Part of a small language model's weights: 6.85M parameters.
MLP neurons of a small language model. Each row is named by its layer, matrix (up: input weights) and neuron, and shows model dimensions 0-191. Each number is 500 + 40 x the weight over its row's rms, rounded and kept within 0 to 999. Numbers have three digits each.
A block is one neuron, or neurons of one layer that tend to fire together. After each block is what it responds to, as a language model described it from the Wikipedia text at the highest values.

L5.up610:496534516423429528513508467443457532526497500444488417576575477534478508497452509541532515450566468500549557453534564545452462440564462484478470495510610507511511490561465493513486554455495496513513469449531537498533432480572479528550489529497451556560500437531524516497450603494477527447475512508489435437568500473506551485491543465456482474505491439543534427486537529469557567450430460488513467475511534527448550500575530480508512431506506496536496482500517510491478429407475541504443587512476477510516502517492556499464440529550502473497493462499442432500444544504568455509
Tokens opening a four-digit year, such as 201, 199, 19+5, or the n of "born" just before a year, as in In 2015, (born 1975).

L10.up146:491531483394497509516511493420508527519492526571539496515503507480597576566545548527577491537511523477536436545496521511495522462454445501473523516565538498535482492540489466540519517547521533447511433559458460492537501452485470489552492450516528476529430490487528488510516411527466608531418570548540483518520478523492493537524440508448482505474471435546506486536582513544512522514546467476508532489535495484526619552536505463467507562507554493505559513469482495466510483589526464480498442451489451545575450453454579565512551490490515538556522519553544491557526571501452541518
L10.up170:525531430519413506473531483500552498468514541489460512434515482502499379457461520513574437498572561519486427569441520462459466512550451505534495492498538540497503472487496503523565474476512455588551388481506511548467458463461554522431521483504514478426536528449502464468439472499533471383496554578509509512520546494472526505478478572508421526478470506491506500481458448453480453550490429464496504501505470481452465468481560527443468462515523429478530508400497451457531539515466480430488500557504483541468481458512504523478513421529479470461493471466457439506462540543468546546
L10.up208:490503510619493533446492521468540446509503527502473486452473536526529522524446519581521445508529510551469454479543500419448516534565422591503513513431491482487450473405572501493474496480541442519551466503466554459536504507412547445442542476469523545509522460560460541482585505520465453428516453461513533506483502475506450528482496420529528473473550453439518488505520513490488506488543518425509520507536503589482457475561514488459497540549453490521488538520460484523523542522531508460530493553581524472447554550449525450454490502458471507557489409470455481569489581466456510456
L10.up262:481536537442508513480531511556552457469493554561452477506477501618481478559515551532520522558467524511490491450471544456477456520547467525464497484479484532572487424533468501530461460540495524504428575527490416544530446484574561484474508515512483515451491508506474509534536547603528501580500524546554539508473472477527596544514468507512540453469470563523550533537451528474454491491483481519517475537489458591466499457565461475481468477548511454561507534473446526444526604512499420563435512596487492532451556504554571525497537484500474536440519493514425515476516528521474513470
L10.up292:523571518483436517468519501552545518469501508497546509477508462534519469453490536542412553534485564493485472552487447461566493542506520500514519489468497527471525520429518545503576421449556467523426476509545543483517561438504458541481552534507441452529490435493486505464542502544584491492550602491507525451532577485565487443477486538472473498465503499499482488527500563416431568503570566545472473517512518537467487529462533505485470456511493479458483471479495548395550525487506419507561521534401473472438456468516532451498532545522504540505525509564558503573451560516421517511
L10.up321:557475514573530474430466511566505515518498452567486570529479514502556476521508468528543576499488490509439505496525492511527461584482508488563395535497532526579476503509526528514559459523510513492524542503522486498516566567544530491497494605478489507547542522519531462441519430533507606471459519539581534540518558540489564567480441493481526404507544507532511547486493473461531433502522481455504544484548523495479477462520569508423547516525583549547505528516529489453491506513542461486409478502531541549485472502485528527502470543535499465461572576505443504570546501461522414548
L10.up356:557497392512497476555445535525539559498523459503485462556569470510528482543517483480487484531497453489493505501507468464444473558493463517510481461458429553471465475549501488486498550496458465437461481476550511476580442507482526576533402483565479530534477426447434479538483503508476526508508562510425471515485513434441478506526443552463507477539550480504558553426548504501497486551481531508468512483495473587456422531478490580483479466518523475484512488509524480538513468512444445474400430516519501464436562527497568474548531526534505510478532532533411468475454554464500596589
L10.up714:459443521525453516511465490521491582503521461484455523573572547543567485488475465521503493484531549543451537481573519462485463536500436552536475515440552516572465437507504514447529498524507479562569464513525479583520537518516500462524503451447515485476456522454501502478497557506544546495546536434519471437434539481534524470574547558467453478556519516550428574475466546463459507555524510502562487495518474529428552513525517532497452515504471504504581497459450409469502548535547503518464429528494580532488377469505483563521538492540442549441463432539455503501504547547508482501
Final piece of a word split across tokens, strongest inside quoted song titles and quotations, e.g. Th-an, D-o, Blow-s, howev-er.

L12.up107:488500487464457499480454501469496558572505512559492514495552540449568568444504504519439507480509526510462562505472531528483523576473575533438497481523470503512562512542541503431531580486527493514405556485470473470530544540461449547528511488465446498459483503581509537499527488492432521492479502483481448442492471536485521492538500542537438479521530485524461458519462565496456469543571516401449530503529539494445534556439558485383452477548505558454461502534453575522505484507509486555502535506535467461458541503430542538478595499474524485531476433579510414498423503455500482550
L12.up157:537502538559458535540448471483497574496516511481556519451561593536549480493482466520447461529496475553466493518529446506430484501534474516553491497530437575539522485489557548531529470542462461446553517553469447532459484492482514542431536502475507501453481487452552494476439492538488464519476501518416562527480487539577527500453436534502523385535521506558517514524442530500497469458458537485443488529568602519492458463416509495446473542521512477542525548488500499518610454554464516491473426562495465508433427489513505451451533469494566534481506482534509426457484493462580485532
L12.up273:511518471526536402477478470465499514506446496560477458443529534562564473606465503537487468566449492542538472486453443472479407533431517462474529366545474499488537480485514508521458470600493456528508411510511505543597526480537469567599555482490440475472464530467530483529456538505558487500493524525536508496465489507461476535516538471543437534501515484492562474484495515465573470538498480460522494511466573497502526527527470521488428484531490501544510517527500477512463569529524432483484449428406563521532508498476524519559531532463507517440496474486516544503464546494433408505
L12.up331:550507545566475528458520471454508478438555527485506450464532509527490516540467526564533513463532461518540485509510471392483499472501517476509478556525532549517517481499498410532479425436498593536490507568477504508538521414529467479589475530573538501572526499475479534584445557534504531430517560513502549502507548550483461429513435497492509526506504446384474500527502551557450541471464447460436504465483526494497456485570476533502479547472510509492515584516449496492442509441499538487473544483471447466473556486454465549531557456484519429464479476476493578500490571510453584519
L12.up364:493501531507431538612500484491496561467540509410560503526525506509515479542537436520539491563492517454497559536516524499470519559468503528631470587451450458494533455502518488548516479498474561489410493532494536511496528545463454429497486472499484468434483512490559469500510459481463453558521498433507489391488521490502456480500467525489488455425540504483497524479548486512448548481467462532586513552531538489482478430578445511483473509534534464435458455507510412496487552518483480572511500588440491522466475466521535478554518529532517465463523407444550481500504499506413497556
L12.up539:424536567492516438496466495457576483526534481466470492464559506528498507610517419523469475490469484509448477467461466553491547516605538509480547503457580465557501532492524447503616509438412459502515471445501539541480515498499417525507502522421456516546543488533524412517494490533437527483462513548537510534511494485582532489486470515441539452520514503476460500466511514514542501454433497508515539412554476504484493496512553462480431543506490529536450503444471517474487533498458545485470561431536525496478481442460542448549451529522494466472456483602498523520569545477427484545
L12.up647:513511541522525478479472492530436455491488464425475537507501457482501498509546508496492479514528565586446441551551509455546530426498525547464423505507489547474476553449507499567421550485504531506478449501496524575539519482464432499509480431452454535478522478467533489535496502519387518470499500484540520478478512454474485496515514508437518467563505432538521558592416546445426457485509536458498577501524565569448502544572576519515474574528499522564512534507541442429500511514509562510470458480476475514454462488443532501522494551498469443496516443586560457472533547498506592492
L12.up709:453491551487537518518501480506552543545531527420473571526541517480576587529470490523556520508444484467449520490446482489426570497561451574467466502509457506530510500539466466576500498545515526494477563557441595539543509550501468527508520414515451501499439458520417464481495542478411514540514519516460537483499500516518443488479490520460510460503552412464426496500477481432458516560522507496446489508468536563482519473480487472476494494453487507474421459513470498463523544510469533491447506549502449534528519559478535596576479539470561535466560436548421492545501519502415477557
Final word-piece of a word inside a multiword title or proper name, mostly song, album and film titles, e.g. "Those W-ere the Days", "Music T-o My Ears", "Lov-e at First Sight".

L12.up73:477459458543410488418531454527551509526504539451508500465489549503529435485557526467524488432518475549473511528503533506530578517512506569562511554463515581455540525541556603529413559516507456506462525532497462499507506537549475511517479556475523449542488453546487475534488499541523481498479491508508550462514468473517489553525495511510587530595551491512525435456492499486488486551457580434510501499486535462599538444525514421466492466502428515519485550538534430529426465519475499387455496461522515510576493507529564558497445523499530470478469487524487485400501543493510477432
L12.up83:404511599477527460430525529569531537440499506539536511528473528575512451534511490490479442493527498548531458521466480473440608493500507502547530471479500489482521467492478517455542526489474545532525432464501579465450500537523554489539488445518503582450480482437536541442423495455522539593497440518445513537498531465461511575543488537496443503477505430485550481520525494501459515491560500469499508428533522563502486397471419514499501468460465444554589534532557519469505512511539470484575557504545504477420567465496579526499433530494485494511539527482482470486505518499459508433
L12.up191:542546537562426456468545458476512448555486462511514474453525534528546548515515516444509427431455492517440545540527462483517461513434543450501493465470519491539439471464438457512497538548464478489513496547496485531562470477535545526503464615457493476419476527491501543541528472465549547501449499478497477532460505526424482492467487575515574501489460455448519530473496472489451561457445459493452524555494474460507497527420540526540483522498557524484479424545579453455549547455533489564533488472516517547459587518527498445413567505461515534494508515534440551425556477456470478431
L12.up433:547554522489543491459522524498484445519487403531397481513467542473458458594489504487517469480618539504457531509524478501502497530558519532509510531437484538460480482403468579449557545511475450531495492516544469505518514537584531439575518508526468535385467521511466458542444498524490555483453523447498496558484503490528545470409539464484484556453507535509590431507455527461480496507547463493524474504467442541486478476482489596501500491468456432573473532476531499519528518523488441531482467425556464512508527441485489456520506467549566518449546539523443489452498532531480539463
L12.up506:506473594517429576485466469472541416442545520489544541481509523479493478517485528492535531549460468523520540572586480539500510530498562518532521518499532472553536488502483492478512524464423547588512521505432473512486445477469482516504517511475498526526568567472493508486472463516503482479514444556459554589564594435507551549404522502461444466429495425460550496488512490526481509489437503448507463494504585525500513499430527488453481504465521463490531519485499462505543463451502488486549399421477558477469513456493558509519538589505554471539600551527518456475499450527471511441
L12.up507:532498508471447470444527482577537509516518438412493496562493522597593439563524516475500453523497497551440528525592493488531527593459537463514515517484519553551516507489501494538428564517527491477426448447534523553481547484479501468548498530427454524446494515527428530511463476522547572529447518513463470501459466540454526429479523504468494465530507424436503491548496545459543587493419536464528525482509460496469530469418463578534479406563488434479481494549551487524552485451507516525502480494566474533474497436502558505461488446496535528506505511535451472501463534503559487517
L12.up657:430545456472494438554479523549468575504462529536533562525486429482459557530514509491549477503496462544506542454542466446474490494452469495471541501556473527475516536427548497511579525520580538516518465453500529492457585451509497511476538557474464518493475435521488493464453460458555452516437593416461540555468506524447464600470544497502454514451474412506541451533442504525550480440497456525507536446461524532503490462487522544429476494502499438524525497485547516509495532557513478499481454471528450480492424478503574478446533519531535488460564506498449463423512571587550523542
L12.up736:515563526479512450486507501505547529447497560546561480477517468505568529523464564530521459434489483492431473547439463516446513534521486458446535475459527537585459482482518535548489468471494497442507520539537451515525494497479543538457453557532485474576532484502503524496445502486572555537492478539525477447469470513346510512406497542468452458554494483447482505534569545456530508520484501517467478510454488502506507499507486500430501439613529507499420583530527475504487525461466456507522492493542455470486424515520600574442479494447549484504525538485464569564511498494505389489
Final word-piece of a multi-token word, mostly past-participle -ed endings before a preposition, such as divid-ed into, shipp-ed to, damm-ed by.

L5.up167:550539513485437491527426424529468509506569541473459451463431461532504482535483529529490460505564489561528492451482497462476452524573476514477569466518520479485498476430471448555495538520523518407410572511522502482477400543538486541500454523505520517487511497473485460482432522481474531455479453468587555553537486516477506537524509469422453473544438505451491502448533477497492435478561473483495553499532463466506557533507456479579520438558505547444559532490520485443424453504490559523543509455556492443538498467469530489453557481540517503462452456449454481449497428563485410490
Subject pronouns opening a clause right before its verb, mostly he after that, when, where, or a sentence start; also she, they, who.

L12.up5:565436498444523466434499505498516450439537489509478455553519540502566508529521513524470565546512543459534528444522472528481507540461497504553567503414524524462451583496517447476494506457504481525546518498521456506516466415490517472482477525452512530503545507580483501479563501550487498460430480502480526518531498570568462540552479499566553525529538404471480526544499523396482504455526487525539509481533466542414486516484525510502559524528578468531556515460526492419461543559473540526484505446475456509370484461519458485519529459486431481554486525471430507508523494533458552381
L12.up58:478469544430476456490391499455558484501568544533518551500490506451480570531463423510434473569513578460544464491554509473481561566436541394485583505498470517483497504525547519579562501464497513462517590514486524417443456464472477454561489517479474507471516510515456468507529553476538576424441512491462507504443505525466459506496541509489524491506469416489441500472468506486568500423522515460434492475499483519460490495486464539517537502481483495466494505501531524461473458579523525437522505455512470503458421501510497510492516534595581567486508513451519515509481485463520565592
L12.up129:483436429480445567504433536556468501420545497571544500548495587512475468495539534504473537509555521469537443515511435446459428543472523472532496436457532510489493564498443403502510503483573536488446535452555564464474520567493492504550484589503459479474576560468469512522535527529476557462468528537450465534484471521504458529514535525555470564482548439480415453509536482468502497435461463544525470546425475458497526515414544493508478425522478578476506424474504496480507435525503462538459506571493535513484493452536534527419477493481490522498527483514431531530515481538510500468
L12.up161:519568518462567501487531546501412464536518474469569487489478438545461547444465568469468458473575479499504546494522441524515518468502553555530476449493604507512463511498533580474492512477480524512566504508504470487557467523491450483466528533517423608529510482516489496510510556493438512440459499531458524388477502501521494517477501484473449515504506498493417505465459548487507553508554460480511430542557496600453443441469559490521533442549522498453540540527555545496493453479526550464492570512491470440439462400528455506491466488536521504556495430500448535568496506521423476529
L12.up265:555470517498511479488493514514454553470563503432525482471573537528527476563442452503429494565491501519477433483506528467491523549404482539499510511507514458484535539541499469441544491520581481486488600526542533531443568522428530516536438478466498519525525520526401532515533545516528445475509441512494503500465528485525559475430514514528502539510454487455444503508556499438559418528519425560571555492581460547489558510522521459451494466555485451542504452452508596512486451501466517541423485445503487476536443514524523546587527518479458462453506525525483575432464487525504470535
L12.up381:574469487497540517394446522514465437441506499468533497457460561527555523544491543473531494512494587450458497480484499478483481498460555457478523553465479532536463526526532431528486497460485531531523485500518485458484509461556500496459519559450491554549528511531526441534535456478526493504513519481563529514453494429501452471480459544482521524503513512469463457411489522430432525503521458511577431556505481561436490482492479549475487509462516429544498542465541521525509495538498479537565539414531547431409500537538536580570420579508490461611437571557494471460485491536482452515
L12.up548:515585446489464496486524480506543541441475425553499492504530448502491570520507540489399517513534529497419523506507498489470491470472365554571477498526493485480505485467512501536495560520528467540493524570466410501459483457516534527551453476501523518521507545518460459487521461506456502498468482531515444449439536561531538464457511513540472540550452443467483480537521502447480458490585488598510540414459463515597483471488486463497541495488499411505534549496474444520526544519559499542483520483519546595443500524540487394428545470493473478568518428515512549535526543476524498459
L12.up654:591468546505478495477505502497494566537515501519485525431512534510536498537469534489573522499554521502486490449500537477504487516534575478537478417494529517476505486525537461538427561482525472429521523592473515463496498459523398467491504466532433616447474434565482545460526445558541512458475466532458523461462544524487491496473491502385514523457480476522492497487453525501495532514608490490451499513542449605489503508459514483492482365534590521521489455515544582512471436506460565542568520465483536531491493497497510486497510447507419444533526480492467534544525509500466518542
Punctuation between digits in times, scores and measurements in sports or music tables, like 12:30, 3:49.65, 14–10, 17,274; also digits inside years and "Gold" in medal tables.

L10.up6:408491466517568454474458597591475551491527452518491468506472513484434452476440535492534516566492456485514457477551501537468522585508530527473469441489532487533456519506486521475533495540489560521532524568568475538513457495544523505492592483551460517458519478474419460416603422444571537473593551468483570539480541536456528522459511555495468498455474545528528556537529533484497519491480459546532542480552459519516457482495475506518510493424482541541425524506473467564537564534530510500507481491504442543459507546496442509481503547490508458551566476526500542432467463496446553488
L10.up33:485556483520530497493492492428568551524497475440554408518515506517555468527551474503459485515475518510464478555508501522534482601467417467513514549544544493425519510522520402534487467503502505486552508455577565518478486507507526515428532518468536535526480474515464506472419479461411476480532554561475433498552540425535484538486514508554470500532561463476497450517450435554497532426478458446394498549518476537502453496526479487541545564577564472506435544450459504431460527528521419427504424508492467533461495471542529499454491493455487470476508497514469526473498462437519470553
L10.up94:562498506522562571416447421482490480517547521517467550525452505465511460482455553485536497491459483411514441576548440406424502521541461445538515473518496464530477471516558491559458497550504463499485504423469401527505457499502514495521525474468573477488549469494407445442476468531478395524511547475481488485447601435466573478472506475524488550440541491533530477497480481463542484441448432481537549510497501453460477536561492529485507559478491495506535470438457439506523457455480534462500518484468540435531528459499515518474540481432461481473478503503518473479496503547476473600
L10.up123:500471529547475448504508532527533486447498556469497512503468411498558524533477519490433550576519528563487505527495516488535456502534458521505495563553477460511465486474498536496471429555500553475579513517575527492464513489438563459521539555496498494515572496428472516477517527550570516512492554418392514546506484490513512546486586555553460542421563499454573545519570500522470426543508436468424531447558543458516517466500546532505465482476498498486493533516530540487538400571513507471518525521489550519564461484566410527544462491529468519473563521465462515476464574494472532493
L10.up173:487479440562550527485472502554465529511539434463498493506521446446515440490444467516488466577460494595435523518502497464539496499570442538525456427476551469443456501487492421500559501522437651482528474475523536511558483498421501542560431533478466514472488489484530464429493508517449501473581516496496519505528500440491594512482509515522435520480513491443510565514518488476525493530493472559486507477505524495501499507454484458489466500476543515477417525512530513481539479481602457473613475525452472497488485512496500514521527483475420415567514527494432476464480561434585499468
L10.up221:413413547559507517552533537534521478469577519491449524503478506508564535517517561526515519472545504452468445504514533416502473476483477553528504534528501489508576521559449568582499504545516510481484457524497501507463485537485508539547508538482511515458543518504451460493593462443565492482500498601426438571391499411490574503510483515490546454498468552473533523498478516529516444567451556524519538497454496484502485504467439513525423535480481426530462510478479482479518498585447487468507542546562532543506504496468493445487446487496462514485601569520507503497397552511485508549
L10.up284:471564456517553516438459518524484516529469416470484459475501438479411531509405603531449464494479439518462478575515489458486510478538492528393503472473491555487449507479480568492429543490499547502559465435527510535475526484502536502538532489472483439505595487569471437420485550536518522460432561557538510505491477469533462487485469478503512580496517454492541478526540460537519488437540475515524491495496553463513477507517469564469452464490475539460503547434471472484494440542541549480544525500477511531535487491558476549492532523428456553483531499372431426477455532494499490456
L10.up414:500495439495434528488492480468541509470480463426538545499559390485537470495439492458422446570519491508492461391496502508550487492521500490514477486548497534534465443508508487501525513582505476539449521559441475546517436489466483527498491565552517469532521502430485448500505515490572538492508556535492428509503498464509440499511381420599484535514478463513540499485578413486509506439505495488476469527566466533511505547551455501519472538482526510479558503474488516462456551532524522473525488486547439485436519486591529561505481512427524523533481586554575514538514583468492444489
Mainly "was"/"were"/"is"/"had" after a subject in narrative prose, leading into passives or adverbs (was also recognized); also word-initial "b" pieces (believes, become).

L5.up755:510404492476506469474447506480507461508526482479428481507528421524612485532487504533539518527447546524445502533473444493496515475535461535487474510400436493486533406446494454528523481533461493436452462534470454483464586444502427489489497439435459519451537495516421553458527530500474534518454539481525464376489502541458449429544524514561543415440555458476417431479540478504451462519464506487517447549510460469485477550515444471458483454519478487481481500433458520426484489523490489511465538443507495408491453487459531463490447526509473540455511458488515502468494486492461492539
Word-final pieces inside song, film and book titles or proper names, such as possessive 's, My, His, of, before the next capitalized word.

L10.up105:476513525483469570474482479511530549417523490459476497461473483581552469479556488525550504463534487496481464508504456454527504539427480502528534489492421541477489527516496495465507491466497496420521522541452546492478511496458453548496517482474503444455579447520528544494464553504487467622472422472450540492458470573519518506518457520496523589487489424548557442591440483495477530536488540488460491514451416550529469395529465501522453447509503502465461510542469529480459471539447455457497513436514575460487569446567519501521502537472476595469464463575463552479483486491487464588
L10.up115:531448517494572515500515471464499451501428554498418483502505505538480520513488526515501418523439494535474484427474457453602480510470522498534513501491518489439438583511546557493483541510503515521500449450469501530552519502479515531464501471450475591524487489491506541546595517475492563503422461535455483517469521479467480531494510492457549534463509418509471401489541574486537493520474461451533454529471431541579494490542440491562519522471577452539551451475564558467519461511526486466555497487550511501497534529555582492448482456582561500503559555545447534581524471526564520472
L10.up444:490435498537495499481507418515438520496441494523552580511498460539506492452529514467429500482450563512448450519512440540521443511499511529533520421495511516530493512433545534519490469548521467568509467549514472420521510461507507424502506572412484495509425546450509520572478482530484495416532512547502487487494467519517534408461500495509475494542496434524527461507611477452477489480407499542474531427521469509502494479499473524554466576465469505475505506532466476541432463449560503500448462529458467486429534462480594503570477531474443432480532524534566406507537543466468555511
L10.up454:409525535472566409445452490506522499486523487463516476482608503453538486476494485529479515479528565439428547486494513476528516495525533542492515509488505534432544548478458502487518487484530504446513527434488462541481552468537525452532416501506448480547482505488504501482494528440464494545506565549563476509482516464529488494512506502464428500482563453512487404443543598446579489515512424491494542545466448559521482534485501482536544443406526516566536469491515414584512562530445497535488491537410518526530547527533596510547516480513566453465493516560487487516454475461571493464
L10.up470:471543507448496428482525497502560497523468502521482429528449434547498502514535461540476508490464487471393518532567522505499450570515581524516501452474508581514530568532502550516541524467496501582479440527522481508488574478562502518511486573494453404515562481499517591469487488529554484530542476488536480539451475507495558539476543559492522586463554477586561465528578527537518542522489445460516502471553575499568544495471384510521494528439496475483481501481555498464495537525461502549510428489536509530511550541495548512485546523431465465490427530520549522480552526454515543456
L10.up494:501539500538549571462403506528468532451481507479600487512506530510486455566480532601497449576506480483479489562460437490456514508499549511515500508513519476442515568524550429461492522538449590492563503440542526533465561470474510486501514520432463486552454499523470509538485486466526535499471429510436493515516534463494524505507512471463609573469537568428531497494600574441504476545511515468503525477500544501461455467459396477518531528498523505490520463494555499494502509525520558515577449516511572553513535548502505565507507518478549427493524433562490474462485462506476457416
L10.up518:491494483463465458439418518518532476479453521509456545475536453545488463496406473530538575502525505566527534505529501503523518446446478494533479483525473459521497552497511405488563546532505576521510446579486504587481533444466482514497564511508476467484437437505480521541452480472556460515481504406520438518535508473431504427479474512473430481482516417457511451516557443472477468492493490431479552480566474484508532501468476502455441441459506427487499549486504526572491565546522513521550422499456524564452482506435515516538559495482395482460475478556463411449510543510466492517
L10.up579:494505513504558535401507590493569473532495453464480432520519499566532493521521530437456547525512566571473466536459452539551556577485452524484473493521527470495600539528553446451486522483504545499492480454456495472591499517553495521526505543561529461468532499455477528426478474463540500536533467542508440507450490489507442512564427514418495549445522549475584511541523500511489536482464475465544482504501510476528565449528425503487502548480447561539470483509536474485517455521508555542492521464573535493475463407507548519518552537391507492552515508529465459454425493456485531547
Final piece of a word split into tokens, mostly past-participle endings before a preposition, as in impac-ted by, buil-t in, found-ed at.

L5.up568:453481502455517507591538560537536455464497487485531531500487493490545469622465531558502555507482438500446519498518450483526394485496528502610483521482535530491533447486414513568530565496397449500497545509465430527556531482465500469448508474449483485506430561534507524585503508512414508516467501468389530469552522505521518429507528489503508566477512505507491508546552494445517491526451471501506492472451539476524484527523506488509439500495431520511568445468532453465425477504482545468535520479476464556516578521531572524565428506440472451528465513528502501526515514464476566550
Final piece of past participles after "was/is/were", mostly -ed/-d endings, as in held, launched, listed, known, built, before by/in/to.

L10.up134:486451432507441510509430514517469475425520499537475471544520526539476584403510492557510579506513511549538509569500430527490508486463453478588480509480544472478451470468571523455517514505522549512488481512542502517554460435462501517554392524447537453501505457575527520514486501530603440460504466452467437487517555430462473487461481488503524518460476538543457531431551477532498442538535516527539510516473504495459477548502511536458481527492573562512596526471484550511464467516491508519527538513502501455458506451446491452450480465607466470528405452514458525536493458546455460442
L10.up268:477505589504513509488560502518502503465607525563479419500462505561502564466530486524479492491606426466457536513511443424462443483534450554522444508445495546494507522533535504535493457492483549532486560473453520495498486466497459531604535618529453518510514521494501523456526496573532468479514486425521534527505552529467435469496527467481539493456505568515562532460520452492524516492451545530487474554524456565470536539469453577486525496484440512547636484496532579559458488500499512492551525516477480485504487481527512492395537517530490533512473487482542481516578498486545450560
L10.up339:520487498547547475460492423521446430465472509561524520533489558610511522507517479539518509471551528502404513523525493500544509407483486441470552510460525537503473512569434492489492521592483534486544475519555561470494470504463527539535445544455489450528554504517528508510524508479493519533529520481513512473518497529551421542500540510487589533483492490521468472449584458467577455463492430519560498484499465555458544490411498559564561565528583525516543471522534535485484475540494451604542545446549482534472507506519569461556488479522520519571473574511454484545482497498451533434
L10.up359:560516496519522521506415495527535498467474506526479529505507453461464519521454516422527459453511506536489522524564513516458509516551566530436488462493468552451473469477480468500437447492471500528520439538565466549498443492538467517534437547577472434544441410486430453543529453526565551511528481501500550497527473487498517492450478521568483520539520532535484397551466462472563468457465379490510435570469473565499613521545509528455500489429555551465520575557505549514473438522510547465473435488497458457505475425479525518490488490562530506500506428479470524474540475487465508519
L10.up369:424507509513513473494472468481468465444492502531416462510470479468475502563451512484557504515531500559455570411582435528497452531539501518482531484471426477500413429528487503521493369547468517496468500422454497541537509458550509450510527478469489458513529562476491506476526491513529440448489462531459499480530525524522554494460471524524544491561508543467496439511428502441460482497470475529596533526436446562595471514477547538569521491471481461442583500445559483455523489493450507475409422494477467505466541465555519472500506535537580467505532454526480520504487508574475518534
L10.up405:524482474585547459495473501528568541518527514490477516471534480518539503519610497511545462488513477458496520512448454489523467574525511442487508454400507501588497484465462472554433558486535576406558500519550516489517500480452478424547495496486528540464440578518488511525478489489431452454508467510458549521438515446416567489510525552489528558537413479502461438549529481574569484464546515520531461502513485521493562492516590510494459496431500478537509533539535491488517472506515459473564524463461554545469455527554483478482512500569477494416550466566515498472504456550413516496
L10.up632:573458614523506576596508414552461528488494516547504465499480453544523571491512485536509501502579499463492515471514503464469471495507566436493482472435474459473485530537523515531511469566443499573542527458499496545555436455423496502502524491513502490514495496533516516513512486527488506523529463457505523475456508529540518463488472570524465481480513466453480441521473443507529465495503460478473475548516489481547445466535545517518481545475566428533555464580514628489484441516544541541412534500504452420499576480510542454451539469595493484602527491484477563515558496564478544472
L10.up728:483499566533456431506468472487534504505442529536566494568502576522507544557533544445474511490553561458471517518450494475516506463508528454558521505501470559500459525462511430574510529534475520467485520469514508544574503533541468508487481584551513500528470448488526479459512531533490507555402562512524518451482504527503490562535521488556483452452523462481468503427520461499462489438430492499450489430554516563555463415446578505529507506489543490603621482534513552442532567473505493477501570531491505430430464532546524468481533455487492560491484451482518476434535546486502504420
Fragments inside a split word or number right after a short piece, mostly decimal points after digits (25.47, 59.8), also "rd" in 63rd and "p" in type/typical.